config = dict(
    qk_norm=False,
    bias='all',
    parallel_block=False,
    optimizer='muon_variant',
    lr=0.0141,
    lr_mult_o=2.0,
    warmup_steps=200,
    final_lr_fraction=0.1,
)
MLP neurons of a small language model. Each row is named by its layer, matrix (gate and up: input weights) and neuron, and shows model dimensions 394-489. Each number is 50 + 15 x the weight over its row's rms, rounded and kept within 0 to 99. A neuron's up and down rows have the sign that makes its largest values positive.
A block is one neuron, or neurons of one layer that tend to fire together. Before each block is what it responds to, as a language model described it from the Wikipedia text at the highest values.

Responds to: No. in track tables. Mainly No in the "No." column header of song or episode tables; weaker on word fragments such as def, ti (certiorari), ig.
L6.gate2674:44 43 64 42 43 47 38 36 51 26 75 83 58 44 53 45 44 43 53 63 54 62 43 47 38 38 52 44 43 51 37 59 52 49 38 59 34 55 48 36 82 81 13 25 55 50 44 61 82 61 26 17 56 55 39 42 30 38 49 56 54 57 82 40 88 72 60 48 47 55 25 39 62 63 48 60 44 28 64 61 63 28 57 50 52 44 39 69 50 46 67 40 36 48 33 16
L6.up2674:60 64 59 69 48 96 36 32 44 48 23 92 43 37 31 88 49 59 53 58 73 52 34 36 65 38 85 70 46 20 36 36 91 30 38 41 19 12 87 70 44 72 39 59 60 55 36 60 84 32 15 15 29 51 41 57 39 91 48 58 62 55 75 41 68 52 30 39 43 52 54 50 39 62 50 52 48 36 42 39 61 41 56 55 40 82 31 83 50 52 31 58 41 38 54 46

Responds to: Early pieces of names. Early subword pieces inside proper names, often foreign personal names or romanizations in tables and credit lists, such as Cr in Crni, y in Kyūketsuki, Ep in Epworth.
L6.gate1834:51 50 25 53 41 82 80 55 38 44 27 61 48 68 50 72 39 43 37 42 41 43 50 54 33 58 64 66 69 50 62 50 59 62 38 25 50 58 53 52 58 27 30 56 43 35 58 50 48 39 37 52 69 44 76 57 57 59 55 30 36 42 39 51 58 62 36 70 49 41 20 39 55 61 36 61 53 68 35 62 58 81 80 55 51 58 71 40 67 42 10 40 75 29 51 22
L6.up1834:69 40 44 55 25 81 57 58 50 48 67 16 31 47 34 75 50 73 62 74 53 47 69 43 49 63 60 57 44 58 63 63 26 48 52 50 25 68 36 47 69 34 70 33 57 58 42 66 42 35 55 50 31 46 63 75 52 68 66 82 60 47 44 28 52 28 51 42 57 34 32 52 58 54 50 93 37 50 82 27 54 42 42 58 81 41 60 47 61 26 77 52 35 50 51 43

Responds to: Inner pieces of abbreviations and words. The middle period in abbreviations like e.g., i.e., a.e.t., plus inner fragments of uncommon split words (uns-wer-vingly, de-ba-cle, be-he-st).
L4.gate142:58 48 65 41 59 74 41 38 33 60 61 53 59 26 38 73 57 81 74 01 53 63 57 40 51 50 72 44 48 49 76 67 34 40 63 32 49 60 77 72 60 41 75 43 45 54 63 58 67 43 55 57 48 29 47 40 11 56 44 63 35 73 50 37 76 48 69 30 38 43 66 72 65 41 62 57 02 45 45 56 67 19 50 62 38 65 45 56 46 64 45 40 78 46 35 26
L4.up142:55 69 57 43 56 32 78 61 42 58 58 67 50 64 80 46 69 36 63 53 67 58 34 44 49 49 48 63 29 25 40 63 50 63 55 14 51 53 30 53 36 30 55 48 59 52 57 64 70 29 53 36 28 30 46 36 49 36 72 73 57 50 76 46 43 57 46 56 25 49 53 34 40 31 21 64 80 44 26 72 48 59 57 40 77 43 55 63 73 38 49 37 34 52 79 23
L4.gate183:74 24 45 50 51 40 35 36 34 57 61 51 27 69 35 59 43 54 85 24 56 41 63 38 68 48 53 51 33 54 41 55 30 45 69 63 50 67 56 38 47 36 66 52 75 50 72 69 29 39 32 58 83 36 49 73 21 64 53 25 03 42 49 53 42 32 39 70 92 52 36 56 65 44 54 57 57 54 51 46 45 40 26 59 75 77 58 35 64 66 65 58 76 63 46 23
L4.up183:44 55 59 19 70 54 79 46 52 52 82 48 08 58 69 31 60 53 74 50 36 50 45 59 39 61 73 45 41 39 78 46 54 60 07 29 40 40 46 51 64 24 30 41 51 53 70 50 63 61 41 63 32 40 48 47 36 61 67 58 26 68 45 41 32 50 49 44 41 47 71 61 37 71 26 79 38 53 46 57 38 36 49 34 56 39 69 64 46 61 61 62 18 18 56 45
L4.gate613:37 92 49 29 53 42 43 51 55 36 44 35 46 29 41 22 49 58 77 64 33 48 72 28 62 76 40 65 26 50 39 55 55 48 66 51 71 31 54 33 61 68 39 51 30 60 57 39 64 70 58 69 59 24 35 39 70 71 61 56 49 65 48 37 57 37 44 51 48 43 59 47 49 53 66 53 40 66 75 56 56 43 26 81 86 33 70 25 54 58 80 78 45 54 48 46
L4.up613:64 64 41 55 61 58 66 36 83 44 76 76 46 58 56 21 36 64 36 42 38 70 23 53 60 40 46 64 51 38 58 39 39 62 42 45 17 43 84 64 66 30 60 72 62 66 43 64 28 22 44 42 40 92 51 45 55 17 42 26 38 71 60 52 53 11 54 76 41 32 62 41 49 43 65 23 26 62 50 43 66 44 40 42 54 28 90 41 11 65 39 49 54 54 33 34
L4.gate862:47 58 56 71 69 40 54 46 49 55 56 54 29 79 63 52 48 52 47 35 32 67 66 66 51 49 52 56 25 57 33 48 29 75 39 40 43 41 40 69 56 72 65 28 52 45 74 76 66 57 62 33 42 56 23 39 47 50 65 70 55 51 39 32 29 14 63 58 57 79 48 43 05 57 53 59 40 57 45 44 25 50 59 45 60 66 51 47 46 24 53 38 57 35 20 19
L4.up862:41 65 38 29 69 53 54 53 65 47 50 32 60 54 39 58 76 35 68 55 52 46 69 00 35 53 52 28 42 37 53 36 44 57 60 33 74 71 42 61 39 36 45 84 50 54 50 53 63 47 45 44 31 44 22 59 73 68 61 61 55 17 23 26 49 45 46 50 77 68 39 80 31 45 38 61 63 38 34 66 64 62 60 51 65 36 59 60 37 41 38 32 37 53 65 60
L4.gate1191:42 59 35 50 48 57 57 60 53 37 30 46 51 68 62 34 32 61 18 50 23 39 62 57 55 25 46 51 74 63 67 77 50 21 33 36 44 51 69 53 34 45 52 39 63 41 58 58 28 54 45 22 27 65 55 38 62 62 48 52 29 49 81 37 69 64 46 54 50 21 61 50 53 34 50 37 89 74 60 47 32 46 64 17 50 52 37 42 39 19 60 44 40 60 42 19
L4.up1191:49 50 47 36 28 57 45 41 40 66 48 61 54 33 43 42 53 41 33 79 32 66 48 11 73 59 82 50 61 57 21 53 59 65 37 29 63 56 66 49 40 42 67 31 48 57 64 58 50 54 41 28 55 61 70 41 55 54 64 70 61 48 58 37 89 47 57 52 71 77 43 60 99 45 25 60 51 62 63 42 37 40 41 26 48 35 42 38 35 38 50 20 26 41 81 31
L4.gate1265:64 56 84 57 42 41 53 64 53 48 63 64 41 45 70 63 57 63 69 39 60 55 82 68 23 45 55 42 57 62 31 34 28 54 54 26 70 51 50 79 56 45 62 55 27 41 53 67 47 46 47 69 53 54 26 73 41 46 60 45 58 48 44 45 22 68 46 24 39 71 48 61 53 38 55 35 33 66 35 58 45 22 44 54 52 57 36 42 44 63 51 34 62 52 55 53
L4.up1265:46 86 44 44 29 51 43 38 68 51 50 50 55 61 53 32 28 44 67 42 42 22 94 49 51 72 50 24 53 24 38 25 34 56 30 47 64 38 60 57 45 67 52 48 57 38 39 35 60 59 37 64 62 51 43 26 35 71 43 52 72 54 47 55 43 31 68 37 66 59 35 40 33 38 37 31 69 49 42 65 98 30 71 35 46 72 47 77 54 66 39 84 61 36 51 78
L4.gate1296:56 74 69 42 67 50 13 27 63 29 57 46 36 62 54 14 20 49 46 81 55 68 42 58 61 19 41 59 44 71 61 55 34 47 31 61 69 31 36 49 53 36 40 34 70 39 34 55 54 59 44 76 27 36 70 33 56 77 49 31 48 55 26 50 70 45 60 71 28 36 41 33 39 52 38 57 78 72 54 36 31 71 57 75 73 24 50 28 32 79 57 53 22 32 32 29
L4.up1296:74 55 59 55 72 66 44 38 13 67 69 54 44 59 63 28 16 44 49 57 51 30 22 57 52 46 40 64 37 43 56 55 54 29 36 62 67 69 49 56 27 65 54 40 73 32 46 42 66 41 55 56 59 66 82 19 58 28 56 49 28 50 67 37 50 44 74 41 67 43 62 22 50 39 52 52 58 62 59 37 21 56 42 27 55 23 60 40 39 52 35 40 46 56 34 55
L4.gate1944:62 42 40 31 43 63 40 54 47 72 32 51 39 62 53 56 55 35 37 59 48 42 48 82 32 69 34 56 40 51 25 51 43 49 56 44 21 42 45 25 80 11 45 43 29 66 56 61 37 50 53 77 54 67 52 34 36 49 40 63 33 62 37 53 62 23 62 62 53 41 55 62 31 34 48 57 41 58 58 62 72 34 38 59 51 56 53 63 36 72 63 65 34 42 46 60
L4.up1944:44 18 45 50 62 81 38 00 30 53 57 69 66 44 43 51 81 56 36 61 34 63 32 79 45 57 70 27 80 39 58 31 14 22 52 27 62 46 45 59 74 41 53 40 46 43 54 40 55 39 51 37 58 47 52 24 50 56 27 28 27 72 29 20 72 45 27 71 39 31 40 49 79 37 73 48 54 37 42 60 64 20 37 58 51 60 28 44 61 73 32 51 50 53 24 50

Responds to: Mid-word fragment tokens. Short letter-piece tokens in the middle of a word split into fragments, especially rare words and names, e.g. pheno-men-al, Pi-s-cataway, bru-n-ch, ca-i-mans.
L3.gate400:58 20 61 48 74 49 47 49 62 65 57 50 63 61 85 52 36 56 51 43 46 64 79 25 37 61 55 47 60 32 40 22 57 35 54 56 52 46 67 50 41 82 40 33 43 72 58 79 62 38 57 41 53 40 54 39 26 53 37 25 46 41 46 50 56 64 49 52 63 57 56 50 31 45 38 37 11 29 63 47 56 49 28 48 48 55 25 29 53 47 36 32 56 51 52 65
L3.up400:43 39 82 28 42 55 28 31 79 50 57 37 85 78 54 32 57 28 34 47 65 55 53 35 24 57 26 74 29 42 45 25 67 70 76 69 45 63 78 32 73 65 60 54 37 72 52 79 24 60 52 44 53 32 43 58 49 61 56 51 49 53 44 50 25 73 53 41 70 38 54 59 26 40 65 36 26 41 49 73 67 59 63 57 35 65 39 73 60 64 47 56 54 63 34 50
L3.gate512:56 59 37 38 52 58 40 49 33 66 61 50 59 19 32 65 25 34 19 56 50 59 55 37 60 38 38 70 52 29 19 59 66 47 48 67 33 41 60 47 69 72 48 45 71 42 61 51 39 30 74 39 52 25 58 47 32 35 64 44 43 51 52 38 39 55 70 38 36 30 63 30 70 46 46 35 49 54 57 56 41 71 53 42 28 71 68 26 34 73 51 49 26 64 11 49
L3.up512:37 60 61 29 41 36 41 37 50 62 48 38 54 42 43 51 49 58 25 42 80 46 56 93 49 56 40 62 35 30 56 55 62 46 41 54 39 52 59 60 67 50 49 45 56 67 66 48 64 50 72 63 50 45 54 49 66 59 56 24 31 54 39 35 54 30 56 39 72 43 70 61 43 52 67 22 47 58 66 56 31 65 30 51 34 40 41 43 27 59 48 50 51 81 37 78
L3.gate1068:38 62 09 59 26 45 48 53 35 58 43 64 30 63 56 42 37 26 27 22 58 64 56 49 62 69 81 46 07 75 46 39 22 52 38 71 79 41 45 44 55 35 37 38 26 36 25 33 36 37 55 38 49 54 45 35 57 64 56 46 57 47 57 40 53 59 52 40 16 11 59 44 43 48 46 37 29 62 32 55 12 34 47 47 48 49 34 37 66 44 32 44 59 53 45 73
L3.up1068:32 54 20 41 43 59 52 50 57 46 23 61 38 68 38 62 51 55 53 49 22 49 53 62 66 73 55 61 41 23 71 52 63 42 43 64 08 86 63 60 58 57 42 41 34 73 63 53 47 50 31 20 52 66 46 59 32 48 41 53 68 71 61 56 63 40 56 45 59 77 23 33 74 59 57 46 81 48 32 40 48 71 41 47 42 49 38 64 49 73 52 25 53 67 56 43
L3.gate1082:46 67 76 26 49 48 69 36 48 59 45 61 57 66 38 64 54 59 55 47 28 62 50 30 34 72 67 60 59 46 47 42 53 37 58 52 14 37 43 54 24 57 53 53 65 24 46 32 36 60 51 55 58 41 57 79 47 51 46 82 66 37 54 47 52 40 50 39 59 56 70 25 26 47 51 48 43 37 00 41 42 63 42 71 51 54 47 31 61 63 15 66 46 56 42 02
L3.up1082:47 52 58 42 79 38 52 42 39 64 29 53 47 77 15 52 72 54 41 59 54 73 40 38 46 59 68 76 65 24 33 48 68 78 46 43 45 49 59 58 56 51 77 45 66 55 64 57 61 57 69 60 51 47 35 58 38 52 70 48 52 32 81 64 48 39 41 68 39 49 57 40 55 54 58 32 51 35 52 57 20 65 49 62 56 48 51 24 43 25 54 45 45 53 59 58
L3.gate1646:78 49 55 45 49 42 52 09 63 75 67 50 28 51 22 37 65 41 42 58 26 42 50 73 78 87 74 39 41 36 49 77 78 25 62 60 35 20 55 40 36 62 41 59 50 62 50 61 31 40 57 62 44 39 45 36 43 60 26 86 71 48 78 40 39 29 94 49 60 55 41 45 41 53 50 45 43 50 51 80 43 28 61 40 28 67 65 54 71 47 31 56 37 29 37 61
L3.up1646:12 55 48 57 44 55 74 47 21 52 37 74 47 57 74 75 44 39 56 20 54 25 61 39 68 58 46 99 40 57 61 63 47 60 44 58 58 57 58 16 50 52 49 59 71 56 42 57 28 35 55 37 14 60 58 69 55 71 45 53 61 76 70 70 69 36 53 51 90 41 68 27 44 38 52 45 63 31 68 74 65 73 29 59 57 65 50 65 69 39 50 60 45 55 50 50
L3.gate2081:35 62 44 62 40 46 60 56 62 53 61 25 51 68 36 64 41 47 49 36 24 63 45 52 57 63 45 68 47 32 40 89 43 21 21 54 34 55 46 22 62 61 79 24 63 36 46 68 57 47 26 58 30 54 73 58 55 99 35 61 61 56 65 64 49 54 68 45 25 41 64 66 49 37 43 26 32 60 24 72 28 37 41 74 63 71 36 36 64 33 39 23 46 85 51 36
L3.up2081:64 60 37 45 37 27 61 56 59 58 76 60 36 47 59 13 20 46 25 31 62 44 23 69 59 47 48 73 31 60 38 75 31 41 39 49 17 48 62 16 45 37 67 34 70 15 43 19 50 18 34 31 21 43 68 49 28 21 34 46 40 59 41 26 45 30 45 53 83 53 51 28 56 60 71 60 33 48 52 66 70 29 65 38 50 49 75 47 33 40 39 51 69 63 74 46
L3.gate2222:49 58 58 42 57 52 53 30 50 98 50 41 82 13 46 59 35 81 36 56 56 54 28 74 43 64 51 77 65 74 36 47 62 46 63 42 85 46 62 48 45 30 65 54 88 50 45 59 25 26 41 47 50 50 49 43 59 64 58 12 46 54 42 59 54 36 47 27 63 62 64 55 62 35 44 56 49 46 29 47 50 56 66 63 49 33 53 53 70 67 36 22 44 23 29 25
L3.up2222:63 72 35 40 63 31 38 32 44 34 57 58 56 41 39 46 52 58 36 72 25 29 30 72 51 63 78 93 34 42 58 37 49 63 54 58 48 45 77 28 43 28 60 23 60 47 50 65 52 74 61 34 25 56 56 68 54 58 50 56 67 47 36 58 54 62 36 44 45 46 50 40 66 45 38 59 57 39 35 56 17 53 34 59 64 68 53 71 67 79 36 39 37 39 60 74
L3.gate2389:59 90 72 49 23 58 54 38 48 44 48 47 62 34 23 51 45 59 30 42 49 44 77 47 33 78 50 50 54 58 81 52 51 57 53 54 50 54 36 32 65 69 45 34 54 55 47 36 55 53 65 40 44 44 53 48 45 59 53 26 71 59 22 48 55 49 68 51 49 25 55 47 27 32 51 35 42 53 44 49 74 51 60 37 59 32 46 49 29 28 41 30 30 55 46 47
L3.up2389:60 41 54 44 68 29 54 31 59 34 33 48 55 47 54 29 42 39 29 70 37 57 61 58 64 37 56 40 59 54 49 61 55 39 35 39 52 90 71 54 62 43 46 42 29 48 47 71 54 72 78 35 63 67 57 41 49 41 69 50 57 31 82 36 35 60 80 37 65 44 66 28 47 37 48 54 55 39 64 53 40 52 36 46 47 52 48 75 77 67 54 35 46 62 55 52

Responds to: Mid-word name fragments. Short letter pieces in the middle of rare proper names split into subword tokens, such as Ten-n, Son-n-tag, To-k-uma, Swe-a-ve, and also brand names like N-exus and N-3V.
L4.gate258:47 44 66 32 38 41 54 37 46 40 68 49 81 60 85 79 12 60 31 64 60 60 52 57 44 55 67 49 59 39 57 52 27 32 55 99 48 69 53 71 52 63 45 37 40 56 73 58 67 53 44 38 38 41 32 42 42 67 80 34 74 34 51 55 52 54 51 44 33 72 55 17 33 72 77 74 45 70 35 48 55 48 63 52 49 35 53 64 77 44 57 53 61 76 31 51
L4.up258:56 42 34 46 61 63 20 39 67 55 34 57 33 22 61 50 62 79 59 68 70 50 43 28 44 63 54 46 58 57 41 78 40 28 48 30 36 16 41 40 56 62 48 30 65 71 34 26 29 54 63 70 65 44 53 61 41 38 35 53 38 35 53 30 27 60 52 48 60 37 47 57 62 63 96 54 31 61 14 66 47 18 41 48 59 35 52 60 65 85 28 45 39 63 68 38
L4.gate385:42 43 40 57 63 37 46 33 86 35 76 64 44 47 31 58 30 57 68 72 41 34 51 28 40 57 27 50 34 47 62 40 49 79 28 57 40 22 90 45 48 45 56 42 47 44 47 60 31 57 58 78 48 29 59 20 34 51 42 63 45 19 66 46 38 40 76 28 44 64 34 31 40 55 35 50 79 38 30 62 53 54 75 60 69 63 21 34 58 92 95 51 62 03 48 36
L4.up385:70 57 48 69 40 34 66 47 77 77 54 34 24 63 50 72 54 43 47 63 50 53 65 57 44 52 38 47 39 43 56 38 61 51 22 40 51 55 65 58 44 53 31 33 53 44 58 15 20 40 47 38 33 59 40 56 25 42 37 34 63 61 36 54 55 51 38 46 33 76 44 61 59 54 51 37 49 57 46 33 22 59 61 63 58 54 49 62 47 46 53 32 63 47 35 58
L4.gate667:66 48 77 44 53 31 60 47 64 57 24 66 32 58 12 37 29 38 24 65 49 62 66 56 55 32 31 73 50 30 47 84 50 12 49 53 50 45 65 65 67 43 38 36 31 52 45 52 70 36 56 30 53 47 69 32 51 31 60 85 54 34 43 96 40 37 44 41 36 92 60 38 63 36 38 31 44 66 28 60 57 60 40 37 39 40 61 65 80 34 42 72 77 50 42 32
L4.up667:76 50 56 44 37 77 39 30 31 42 52 37 41 52 47 41 72 32 65 64 61 52 57 39 67 55 63 47 17 17 18 34 28 46 46 67 46 48 39 51 35 41 21 35 41 53 38 38 54 28 41 35 41 32 68 49 47 61 46 44 45 72 58 72 80 21 42 54 60 54 52 47 73 64 42 55 49 55 42 54 23 62 57 51 47 52 27 49 59 77 36 37 63 55 32 62
L4.gate784:67 55 65 32 48 34 65 40 49 27 48 40 68 45 61 60 61 49 53 75 78 74 25 47 48 28 69 41 48 39 56 48 47 49 47 47 45 21 40 49 52 34 67 38 58 69 43 34 28 67 71 50 32 44 47 42 47 59 12 51 24 59 50 08 60 38 79 69 48 43 48 63 37 37 25 65 55 59 07 58 54 61 66 45 58 60 53 43 67 70 70 62 76 87 69 61
L4.up784:29 46 45 48 38 33 47 30 33 37 40 55 55 64 47 43 27 62 34 60 59 47 79 43 44 61 55 59 63 28 49 48 71 49 56 35 61 39 70 61 63 54 44 62 55 54 47 47 65 61 43 53 55 44 50 49 39 44 53 54 73 48 63 34 64 37 62 40 73 55 62 56 49 43 61 73 31 48 79 60 76 44 58 37 51 60 24 42 44 65 57 48 63 64 26 58
L4.gate993:44 59 33 45 43 65 50 60 59 65 91 77 43 66 13 57 15 40 71 73 23 59 36 62 50 29 68 61 34 51 38 40 36 48 42 64 58 49 28 50 68 25 36 55 57 40 19 70 47 62 33 64 64 57 57 54 84 57 40 47 61 40 49 52 43 51 54 29 57 26 65 59 62 56 61 39 36 36 53 48 49 29 67 55 63 65 37 42 56 58 56 51 34 63 58 42
L4.up993:30 40 24 50 71 57 13 32 32 55 58 42 35 92 26 50 65 27 37 67 86 67 41 52 25 79 46 57 82 46 41 30 43 56 69 72 55 45 87 37 49 85 25 58 65 84 49 65 43 43 30 43 63 40 54 34 53 52 56 62 32 57 58 62 59 53 43 52 60 61 71 71 78 43 38 41 25 36 41 52 59 48 48 51 31 71 61 50 54 29 55 28 66 59 68 35
L4.gate1929:40 30 64 57 41 73 65 22 79 55 35 66 57 55 51 41 65 43 44 23 54 43 62 85 37 36 55 59 38 80 63 59 49 36 32 61 37 37 51 32 40 48 36 34 37 36 49 69 67 47 36 65 09 54 55 67 44 45 55 51 76 73 47 62 64 38 71 54 42 62 77 40 40 39 60 61 49 40 41 36 31 51 57 50 44 23 57 63 43 44 73 55 53 50 29 38
L4.up1929:69 41 32 52 58 69 27 44 42 53 45 68 34 49 48 58 33 45 69 65 42 44 45 47 58 50 53 85 49 40 22 73 53 64 58 55 37 85 49 73 63 43 62 58 98 48 55 40 66 57 85 38 41 56 62 61 58 62 50 59 67 48 26 46 46 60 56 48 79 33 24 73 59 50 55 79 53 36 48 58 52 51 48 50 62 55 38 24 43 68 37 49 55 43 28 49
L4.gate2075:40 55 46 36 33 52 53 47 65 57 25 60 89 29 56 45 19 44 52 32 51 35 56 43 67 47 46 54 12 60 50 69 41 66 74 50 32 50 61 60 33 78 20 41 51 45 20 58 54 42 69 59 72 40 45 50 27 53 50 62 70 43 53 65 45 60 64 49 42 63 62 50 40 37 69 60 36 54 42 59 72 38 61 39 58 79 68 48 53 68 40 69 51 61 27 50
L4.up2075:40 72 65 47 56 69 59 25 31 53 65 57 63 55 41 26 43 46 24 61 65 30 42 52 28 60 52 52 49 66 66 47 56 45 57 34 27 29 56 54 70 48 15 58 37 49 39 77 56 54 35 51 77 32 45 52 63 46 49 61 76 64 53 69 47 78 60 49 20 40 59 47 58 50 46 10 37 41 56 75 65 76 91 44 72 62 54 67 52 21 29 63 42 27 21 54
L4.gate2482:30 71 37 58 33 42 31 19 67 52 46 69 71 39 60 62 19 60 49 70 85 59 58 47 26 83 38 28 55 48 51 66 63 35 41 54 59 50 31 33 39 99 47 68 72 45 70 21 79 43 50 83 70 72 69 65 52 67 67 24 30 46 60 70 51 29 42 52 28 47 19 43 34 32 53 48 36 33 41 41 26 55 37 24 69 31 41 31 49 50 21 87 69 68 38 57
L4.up2482:47 55 57 32 66 80 41 54 73 54 38 47 73 29 34 73 55 48 35 44 19 23 46 32 44 19 31 26 53 58 76 59 54 31 61 61 42 45 51 23 43 41 27 30 90 33 62 53 61 52 51 55 52 61 90 69 70 41 75 59 36 38 38 72 55 37 12 57 41 88 23 62 23 62 26 41 62 47 33 61 65 37 44 47 45 67 34 48 81 41 59 48 49 68 45 52

Responds to: Early word-piece continuation. Word pieces right after a word's first letter, often s, S or an opening bracket, as in s|ł|one, S|wal|low, Singer(|s|).
L3.gate17:44 75 69 71 51 44 60 29 49 63 26 53 58 41 68 37 43 50 32 22 77 65 57 64 86 41 29 34 55 62 63 56 46 57 54 62 55 60 59 59 41 65 60 52 51 74 20 38 29 37 40 68 65 71 56 49 52 45 52 45 27 21 53 65 53 18 80 54 53 44 57 26 65 29 35 35 34 53 18 63 72 56 65 26 64 54 59 28 65 58 55 61 43 60 60 46
L3.up17:55 58 54 62 47 46 68 30 53 44 50 17 67 35 56 26 47 55 51 33 54 59 70 24 51 42 16 55 30 60 28 55 49 49 74 33 51 43 48 30 43 25 38 49 23 52 35 47 75 43 64 30 41 59 27 69 78 61 68 54 39 49 76 75 54 30 52 78 55 68 33 30 51 38 53 40 50 40 55 44 48 45 46 36 67 40 41 63 49 74 24 56 62 48 26 57
L3.gate1113:46 69 33 18 60 61 56 16 70 72 41 55 52 51 32 64 41 44 35 47 48 56 72 50 45 69 36 44 48 37 40 33 63 33 51 40 21 31 96 70 53 51 55 73 31 40 27 84 32 57 51 57 29 56 56 44 45 38 67 53 29 47 59 38 49 78 62 66 50 43 44 45 79 55 71 48 72 22 57 47 68 41 53 24 55 33 48 31 54 89 55 39 61 36 40 32
L3.up1113:44 42 64 66 46 30 47 45 52 53 41 44 59 55 46 62 55 38 42 29 28 60 37 32 55 53 43 54 69 52 63 43 39 29 34 22 67 64 46 46 54 31 49 31 40 51 85 68 41 52 44 54 31 89 74 69 57 46 42 57 26 50 45 09 35 60 65 39 52 63 49 13 61 12 54 63 68 16 89 54 59 79 63 26 53 68 44 39 64 45 72 44 55 52 39 59
L3.gate1173:59 84 47 59 68 60 70 20 39 47 39 71 37 41 94 57 47 53 45 17 39 31 30 33 46 60 60 64 52 76 64 51 35 50 61 42 50 57 55 67 28 62 67 59 58 59 26 56 52 54 49 68 48 60 54 11 49 47 55 48 64 19 44 67 53 47 33 71 35 46 37 52 36 78 66 49 50 66 20 49 44 49 70 56 46 32 70 60 49 39 38 03 44 62 85 52
L3.up1173:66 42 52 57 63 62 62 37 49 45 56 35 63 67 71 28 40 58 56 37 41 53 47 53 52 35 60 65 67 59 56 45 24 41 29 42 59 45 52 39 31 50 47 34 47 61 47 70 24 63 42 42 54 60 59 53 60 63 44 23 47 45 68 72 71 52 64 45 70 49 69 86 75 62 59 51 53 52 65 65 63 55 60 64 61 36 53 38 32 63 63 20 47 59 50 30
L3.gate1767:80 75 42 56 62 20 63 64 59 65 41 43 50 55 72 63 39 28 56 48 42 30 65 42 43 26 60 37 30 47 52 46 34 26 39 56 53 35 65 46 63 49 67 62 77 57 57 53 28 33 35 62 41 57 35 25 09 56 72 64 32 31 46 34 77 45 40 99 61 57 53 47 41 37 54 55 39 29 63 24 66 60 39 48 35 43 47 48 45 26 30 54 29 67 60 32
L3.up1767:53 36 53 57 46 40 57 50 58 33 65 62 71 27 56 58 42 76 60 01 44 51 47 32 75 38 42 33 43 44 56 30 33 45 55 62 57 39 58 42 74 76 77 57 48 45 52 40 51 37 53 51 32 69 60 21 51 67 60 52 50 34 40 52 52 52 15 60 74 56 64 36 76 48 37 50 52 72 59 74 47 55 62 67 28 27 58 57 79 43 77 66 30 51 38 71
L3.gate1815:39 35 31 61 31 78 21 41 55 56 42 36 45 49 67 54 39 47 55 52 57 46 71 40 43 55 24 41 69 75 49 65 49 18 31 54 47 59 72 40 53 57 51 60 65 67 56 55 29 47 48 56 44 39 44 51 31 94 55 57 58 42 45 47 54 54 83 54 56 41 66 68 46 32 69 63 52 27 63 40 56 18 50 53 49 63 52 52 64 47 18 34 71 31 40 46
L3.up1815:31 73 36 72 41 59 40 68 43 52 33 31 64 87 54 56 54 42 45 51 50 63 60 56 62 52 26 50 74 37 39 27 75 65 54 43 75 74 82 59 16 40 79 18 42 54 35 73 60 57 82 45 22 39 43 57 56 47 78 50 58 42 81 46 51 66 73 73 50 75 39 47 30 50 39 50 51 47 44 67 55 51 58 51 41 72 54 58 49 45 45 32 33 39 64 44
L3.gate2015:17 53 87 44 59 82 58 32 54 32 39 37 35 58 40 54 16 65 29 75 67 75 37 60 42 61 62 51 40 28 37 54 35 59 58 84 40 49 38 60 58 74 77 41 65 78 71 56 32 71 73 70 45 48 31 60 63 50 54 42 72 58 35 62 39 31 57 55 64 81 51 27 28 57 53 36 34 82 36 41 83 35 31 47 55 60 49 53 70 37 56 13 11 52 38 57
L3.up2015:32 47 81 28 57 56 45 42 93 31 54 40 55 52 57 65 63 43 74 55 36 47 58 50 59 44 26 45 50 79 56 44 50 28 64 61 47 35 39 48 37 55 25 49 56 52 44 74 81 66 62 48 34 31 36 17 65 34 43 51 29 36 35 81 28 30 48 79 48 80 59 62 43 62 56 83 47 57 50 73 58 43 29 48 54 63 71 37 31 73 38 64 67 19 72 34
L3.gate2282:44 96 61 51 37 50 53 58 44 53 19 59 54 60 24 36 37 44 55 44 40 24 52 57 45 55 48 44 47 60 37 48 56 45 57 34 44 34 41 55 47 70 77 31 41 56 77 59 73 38 55 60 47 40 65 37 29 55 76 44 39 52 37 42 27 28 53 63 60 54 51 54 42 57 75 51 57 46 48 50 56 42 30 47 66 67 37 20 39 31 39 56 47 47 43 22
L3.up2282:39 59 41 94 53 57 33 35 25 56 56 45 56 60 66 68 58 58 67 52 46 44 42 35 43 56 25 56 48 70 58 43 35 53 26 55 52 72 56 77 44 42 32 69 20 43 62 56 44 52 78 47 60 51 52 51 46 48 67 60 32 09 52 47 49 37 48 31 49 50 49 61 71 22 27 38 65 43 78 50 16 55 81 71 38 43 55 38 62 21 13 61 43 53 66 36
L3.gate2354:64 57 54 83 53 62 45 44 33 61 45 43 58 69 36 43 45 37 69 58 39 38 51 66 57 32 51 46 59 42 53 31 45 41 60 54 44 47 53 46 73 64 54 47 38 52 47 76 62 22 51 35 56 25 57 72 39 36 76 51 35 42 41 64 47 40 36 39 62 35 41 43 50 39 38 57 18 49 40 58 41 41 31 57 29 52 10 50 49 48 48 50 63 69 57 25
L3.up2354:45 43 47 42 76 30 38 35 38 54 42 44 67 58 84 49 58 57 41 29 31 61 43 60 52 48 76 65 40 26 31 62 56 51 22 56 75 41 60 57 36 43 68 61 52 49 47 89 73 68 51 73 39 64 46 38 44 46 83 49 37 46 38 52 16 46 54 30 62 63 39 45 55 43 48 28 41 23 44 37 59 35 13 38 68 53 64 47 38 50 65 51 40 37 63 41